{"num_hidden_layers": 13, "hidden_size": 384, "num_attention_heads": 9, "num_key_value_heads": 1, "head_dim": 32, "intermediate_size": 1024, "vocab_size": 8192, "hidden_act": "swiglu", "norm": "rmsnorm", "norm_place": "pre", "norm_eps": 1e-05, "positions": "rope", "rope_theta": 1000000.0, "rope_fraction": 1.0, "qk_norm": false, "attn_scale": 0.177, "bias": "none", "tie_word_embeddings": false, "parallel_block": false, "init": "normal", "init_std_qkv": 0.0255, "init_std_o": 0.0, "init_std_up": 0.0255, "init_std_down": 0.0, "optimizer": "muon_variant", "learning_rate": 0.0028, "lr_mult_o": 4.0, "beta1": 0.95, "lr_head": 0.0024, "max_grad_norm": 1.0, "warmup_steps": 200, "schedule": "wsd", "decay_fraction": 1.0, "decay_shape": "linear", "final_lr_fraction": 0.0, "batch_tokens": [131072, 262144, 524288], "max_seq_len": 1024, "doc_mask": true, "train_tokens": 900600000, "max_steps": 3498, "dataset": "wikipedia_en"}
MLP neurons of a small language model. Each row is named by its layer, matrix (gate and up: input weights) and neuron, and shows model dimensions 0-127. Each number is 128 + 24 x the weight over its row's rms, rounded and kept within 0 to 255. Numbers have three digits each. A neuron's up and down rows have the sign that makes its largest values positive.
After each neuron's rows, "fires in" lists the words (lower case) most often at its 100 highest values on Wikipedia text that the model never trained on.

L9.gate387:135116105119079135139147057080132105138149115115155158118108093105138131144097102128118143101113096112124096130137132121168149119145111093161142108143106145155146130121137212156163132105130116135154118172131158125104075106161106135118060128120131177135145113087133123102118115097147138099148160150086159131126108129143127148153127172150144130132111151145123125132152141108126160125156
L9.up387:115160156097107150156081127191138132150133111123120116108128113134137112101194151104146118164129111147098161144122103118093093134121194122132133142146096110105102100097117134096168122159150168122146136131105121105160169167129133137114155117148129125100098102139135083122144101122100119092143087180101145116117106137133142138106105133113166128098102169139124174090134124102127085145129
fires in: "but", "and", "he", "it", "then"

L2.gate758:125078122163160128118121094121152140144136145148128135166117156134142131089118130156142119175103055142113112096135126120152074096109092100127135154145127133122127122149135136124164156107118108122156106115120136097107114142125140178139155111159080121109155157111143150102107139118117154132142112075139103114154136127126112157084117145098119158091139126154155096118126140124156142121101
L2.up758:150134106108128158123102090124086095159133106135100103139154130154115143138158153176127162137089080152128099093134114136154104104101125138125134146135138122117127134160133137176100117136099143137119081150155147121156088137094103141148092136146117147106099113138127143130147152093132141119129119061142148125105144146157145127143159121129156130151154106139162078113136128122130143161115
fires in: "s", "this"

L2.gate174:132103151098110139178116088139112091152159107105129117105164145120118127163109092127135147101145157185092109111101143132167092151107118141096093131094167104118130153122093109166118112093114098134162100115137078176133166134144139140144121152172123100086135126108161135138132160156083126133119146170131115123095153118121127128105115129112130153158122122120144117112167152124134153128099
L2.up174:127135121096108147165137121118134082122155121093132101134155112117123141146118153151151140084096151166131103117084138154166112167088135148115084136114154104121124144119062119165074112101112082146152102104147105137121168142156142148109132144156107135076115152106147119114120175133122180124146130137115125128113133108118137141099114104130164169119159085137168087147148157122123136161107
fires in: "s", "its"

L9.gate596:127144080126133138115078154143142136133092136135110147109096110080117138118144073134139116165167113150110127155124116146128092129080159127100118122158101123165140114155107118103167092107105102180113110141149100150111149123111128098146109131118139132113114133114147090107155145107063123085129117106131121090133175149122098107112159141125117104117122093116137090115176151131164106170131
L9.up596:117142095113100104119117151130133079144170138144107126104102108093108121123142124146130141119123127150103149146137132098124108108144143130148176095139130152105119134145117106134192139161127116124146139148135101143091111174126127155134177094083140093134133186157148110138075131162134093142087121136108125112128146148127134106116148120152100118105160131120104107080105154120089123137133
fires in: "of", "by", "to", "against", "shri"

L9.gate544:083138126162140190147109128138137154108124116121112144107086149136131109131149110132106138126113158153162145175124137148139140123122115122148141137122139133150110141149099171098135132126103130124130143115150098087123113135123104135143152134110103148145117090133091168140143130110118116122112121140161160131106171128140134118151090142132132124118126119124131119125147177129126109134106
L9.up544:146152162162092123117111141119125086109121166120091110122128114116130115121091165146107156124166130132144099120118119109107101140149130128174176151135089136160135120098134093069158106121115100128124136175134119078151096091125127105118155126133139176137134157122127148139120140132071134098117125080106149121078191144117139132148141149168121089133116129121094105111121126130133071153092
fires in: "in", "at", "for", "a", "from"

L4.gate555:142104120148117121065131060138087136142111146131168150170132120111095171132133165131106140116142100109099166128136121155090150101113150136113100120144114097104147109150124128153080153119140084179133140140132138142085170143131132126129115109151185138119115127138151121171148143172106136070174105125129155111137108119119125133131152106151145084154140141127164135106146135130153144182104
L4.up555:097137103128109109103119145131140123149097145096192154143137159129088133130161139138090100148169137122116139110108122108121114102090114113154132128186118094177141122115098106180111187131127161154142141100131117141141113123139146135098131167118174101179158166140138120153108128122108087155118134065120141114135155101090144130117151097150154086102117191076135144120126149120144133130113
fires in: "to", "norfolk", "of", "paralympics"

L7.gate561:122123152148108096145136111126076126112116107099081127143148151091105118121089126156145172153138132148121149135088136125114141130094111132123130140078138135100150123150118158138119126121129130124146139123115134149144149148149142144106112136088132111115106190171111154144137130141126108164151119173114141148110175086152160122090142104118119129101094148105149132158115141110164134125131
L7.up561:123097120124119098131156107125125103128090123105129126172129138156123161113117127088128130103100104144140107135122097156094158133139157117122141111132145089129145102123158121167115151146125122164178121103091146122138091096120101124165186146171112139128140153103072126113127131130158115159157153111096119151113144081140126089103113124133128117139119171144117123093127162121137134126149
fires in: "to", "be", "in", "for", "from", "of"

L7.gate57:098087090159131151173139122158146095147136167095086142153113128139114134136104132102104141146140142125123143133089114128147090143143161144132148129189121098125117113129125154088086136117150122112147108172124095108113115194079152168151150110159119144133140187135140164153142131143154145090143084136163089095120204123120140132152109133107137155127106124155130136106107121146142143185140
L7.up57:137121156094118100109131110129146134128116162121088120116115101116108124123101094136138089179180127160140157130080138101127119143114129116147160134115126155142118099100123098120161166083136121145098128129150155119092090153165137116115149102129109106099134134146093123120144148137175129113119165178140121145082163166078145126089103129073103159114118184133123098140146138106117128154106
fires in: "the", "for", "an", "a", "royal"

L8.gate640:099089120127108188142088097149111161094104076125144101138125105105121118116098144149089137160110113146106113173106127125111169113134111117124131124148176084148129077128106141195169113147115137090130176136116165137102101096142129132140122095130135097119147115141094113127146134136119151058153096114114122125132147111169146165106123142145111154171073126109091135154150154148137138117121
L8.up640:149112118120102153171121146132089126122112132166125122144125145110107114124125133137118142137106137134127105085206083129063110139160128115123110139103142146140157132138118138095155121150138088160107120118137106117134133117126105125168171086116100133121152152166086134126131129120137140127132156109129127139118126110127138169129130109087132121115137118164146103107129161149134140113124
fires in: "on", "in", "from", "at"

L8.gate370:136146148114093122139107108154096138142152157117156127161094118142118143146126191154119120110140110150137109121138079100129134148105116107169107106142126145131165119140156152121112100136184085106144160131127114162129102104152157144115135124137109117131140105098130085105170092122153137131103160139147166141164136154129077093094070135148102130099163137171140138140175098119112094100135
L8.up370:138153151103082137144128099088105102117082128152146158140114088168107135103138168152141165151112126149121148143139122127087147134132152124149108123101119121129075169180119141171122134115141144116131149106136146124112120137127125171140157144111130133150099106098103139075129150180137159135116135139136147158111114162128098136090129146111183132131105126081091139140093148106129107118157
fires in: "but", "however", "part"

L8.gate424:139071148063115111080131126132105128129110139168161128122098147077182149126131154122136152163147105121153179096140086136095191078106123110126133182146141147134172145153146127116115122134125152122158098112139104112114148117105123162126105132147124127117134107143188133114133091102136113095098144150126141119107151128140119116099164139123127103122115117157143125144176149149125107095133
L8.up424:111111164172123132137142093121145150108149151124136128085104168151146149150121144109109147134122090123081144125166116113154116138091146137103158136120115108158163093157119095143112126089094137112132122132170117110142143107104105099138135116128135166101120125130166084097129135083058063127129099108101141109103141153126143106113127148140165079152102133159184126123154128134095099163105
fires in: "the", "a", "by", "as", "to"

L6.gate261:135131103105140117116089150140116131169134149129104133104119114146146120120110133137158141184106124133149119114084105068133142115116066103132168112167124093140156135134165119109111101196138101123107063174154099164158156178137114126117112150117108133136121110172166155108111157122132081085093119140109078132145096105138140118121111164101077108079103150146125114167121182109122108124116
L6.up261:139105110147080117121159099151139144150114153165164150145136171129131086125109111123162141143115142141161134085125136082130165155120151141141162133086128109103123114143103149117105109140122105115090118120127143118142130150142127108099154178122133096147112117147119120104156140123114118144103115131124120117114128161138097155144154122155106113123165187168109116141147152136110085180127
fires in: "the", "that", "they", "a", "it", "he"

L2.gate192:159135105090119148112111126099146109101183115131168135122171155123130098157108165119156115130143155161089120099165116133141133119110107153078126112127130129144151106111106135146143108118133119129130086122113112095115153145126100130074147153161153112112116169130141118126103157170141090146165134121086125137109110158157163145145167130145078139099091138151148172123105138105100116140096
L2.up192:118143145150129110157134126103108086156146114144090086148138115209133129166103120109158147096120148173114132096091142113176124132114132161123122111088145165107108144123109114137092123127127098133109122120145134137142168138108093112141122094141093151101125176138117092119132163131122144102133099107135104106086135119143157117160097130110122119151135127090173140144169139119138125117126
fires in: "s", "mid"

L7.gate275:134110122143068118083149141113077163151139132184145146126122142087130130129142120138112121140141098148093097111106087127108101145108108122128183164141141091169103120140160154158110171153140137112112139084089107149131156128108115136124106119129159154097184162102134101124151127084127120131120155110147123133171107166129117101140149150118109087140161097112076120149170197120095075123137
L7.up275:121134129112088164129105140156095115081092105134165131117102126119121101156146156133090152095154099157133148119076124100166125133132126131119090137153140147133137101130149120137137132140135112173142108112113155140114111118126134157139099118101087160095113130109126131093108130110124128149099108128131148131100161111127102145137132141138113132174125123111120095156139179139130135100137
fires in: "of", "a", "to", "on", "about"

L8.gate418:156193110133114120139149101122132117077138152165123128156111143157157127084123140163100113108152097115102141128106148111101121152133163119121129110140127081158130116137138127170163151089124102164159159134119133151112126108121103148105120113099106139108143153127131110112122149122138157126127141152113115120095141136169165127167195145117125092144125133162123073136129114117114129116076
L8.up418:169163131139097168139148089148118138118145102133126141101114136103141125112102164124122097148130100142084101148107110149147126149125169111139103104157120117116143122140147119161124134124137137124152183115120115103154110114116148130128121127115084149121151083147137094095123129159123131120114105101154130112146172136165141091144145185125139109110142129129152095104096129123143141139061
fires in: "from", "was", "were", "not", "been"

L8.gate850:127122121098086140172154136125118106114169145087092091116129114096150176136128147153155113141125111125101129159128124088122125133152112135104117148169124140124129162125141181156143108094133111175152179127098125135108126146108094119099104114118124179129102099127122152160157114123135134133114121141112091126120119115185142139168158106112088131113116134156124102117132122089135161107131
L8.up850:098082174122113128175152083101083133146117149112096135105130137169150122128138109113159124101136148129126122118114161086116084173106091123092130156127136148153130166121104194130154129104115152162155155128128124123108128145123153158084106118098131150113139100112115128115163140113127171132098115177141140115123119137150121148132139134136112157122121119137097124098129110091156150156132
fires in: "of", "to", "was", "from", "diameters", "is"

L6.gate122:126150106167140105114145123156174121136160115084175150153151176106108109116156170132125158136102149154147129133171123108127142115108110152122152076113134143141132145133163166167107082118118144151145148127105073093163162145125154115132113161168170131096148109171128161160150102126105112096153129104129126082116133155129187092116123119141081145101123121148090112160113132138134111139124
L6.up122:171133104125111146114139116122121146137119135107174111180146102086127111111119111144155156135095136100123101101156149146113149113126103143176115139115117111131163112104127105161121152125153112117123147107156156170141100169180122143164106130141179144086124179133118118107170125139132107174167136112118134148121095139123162147142178147131142099123174128094138130173092136129154106124131
fires in: "the", "s", "by", "a", "under", "in"

L9.gate426:133101108154156139123129093142141141090129131116114135159146176110152138094127108113113165129142173136120079127125135123153106174108160126102095125128105135190153107130160176155158146103089118127065117180165207103094120134117140152132124113114164153104124132064124117122134168147093127126113106118112132132095126118148149114162118150149112143088151093144159139141137157100133154143092
L9.up426:112126099117148157155131127098099077173098097123105090105148179154152113108081116137143104153145139123120138151084122117138136108147146113138132104112155128141109147162142133153126141074117096105132136078134125111123092156134124133144125109133104142077162143091113137104127122106133137133175113139147167127091089060117097143125133139141135115147157139113163082146148125117106148092126
fires in: "was", "is", "as", "were", "are"

L8.gate709:136071141140120141122152124134109127140104150111105129109128120129124140122141132126118126152126110095166118140131073140113128122104099165125143130104142148117131123141138137104111115131111130125086134133106125147110123123116096169076135123134163142084137180179125125114113122176144086130109106112143132146136142174147183136113174127134157121166173141142107155124100174098104079114065
L8.up709:098139138121182146089167139123123159158126181131087118161120132168168173106161102144147088117132103104107121122158165112123148152134120108124105120127139112184115135134117114088152128102153163103114116104176163154108122120165150115116147134134101100137123129120109102151126142145134118166151111134169134145111156123127119112120128140093171147162125157102130065107102142102143163126121
fires in: "is", "a", "was", "an"

L6.gate365:090149148139146144148108136106103098110129150114137126147083056141100127141132143121120151136155136135126092128121132117141179151122149178098098124129142076130141118151089142110118114112132150138140137125131112128150133133127144099132130168173128132111124158103116108159193145150138110095150114127149108133098167174106115110136107116099073161131162098142117127177120126125112137130135
L6.up365:072154074098130126141133125137107083141170160130144136127108150111146116158177111116150132153138145162114112132128092113155150156153140165121152138120166150111132128193112140166140166161110126169134144132173087151141107178150124115131138190158139133159116129103105098134191110126141136103135137135135122123120142122108091088141131108116080122086118146146108142194131127110131130122134
fires in: "the", "term", "a", "two"

L6.gate659:151095140121115161089113091103144146132085139171184137171087137139104053135119123133112130124167102140110124098109137131099155125092098115093111147176124140091184141096118106143139087105112148134131167099132131120102095088127138152130146111150128095141136088151117144085103120132139111118134138153151100114097081161066123146113103095146086133128146111135119106138153161105150108092130
L6.up659:186077175141141124146111126111126113114132088091150127142134115139121117134135115137109111145138135098167113112144153181115134117133136111132102151158165139122135100130096161129122120139120125154121162121126086115096100110137134142166184151163144116109138145176124142122161115091168142102132072173143118109109148105106077129143133114128131139125150123111101132133115135097114170121153
fires in: "to", "from", "on", "with", "following", "by"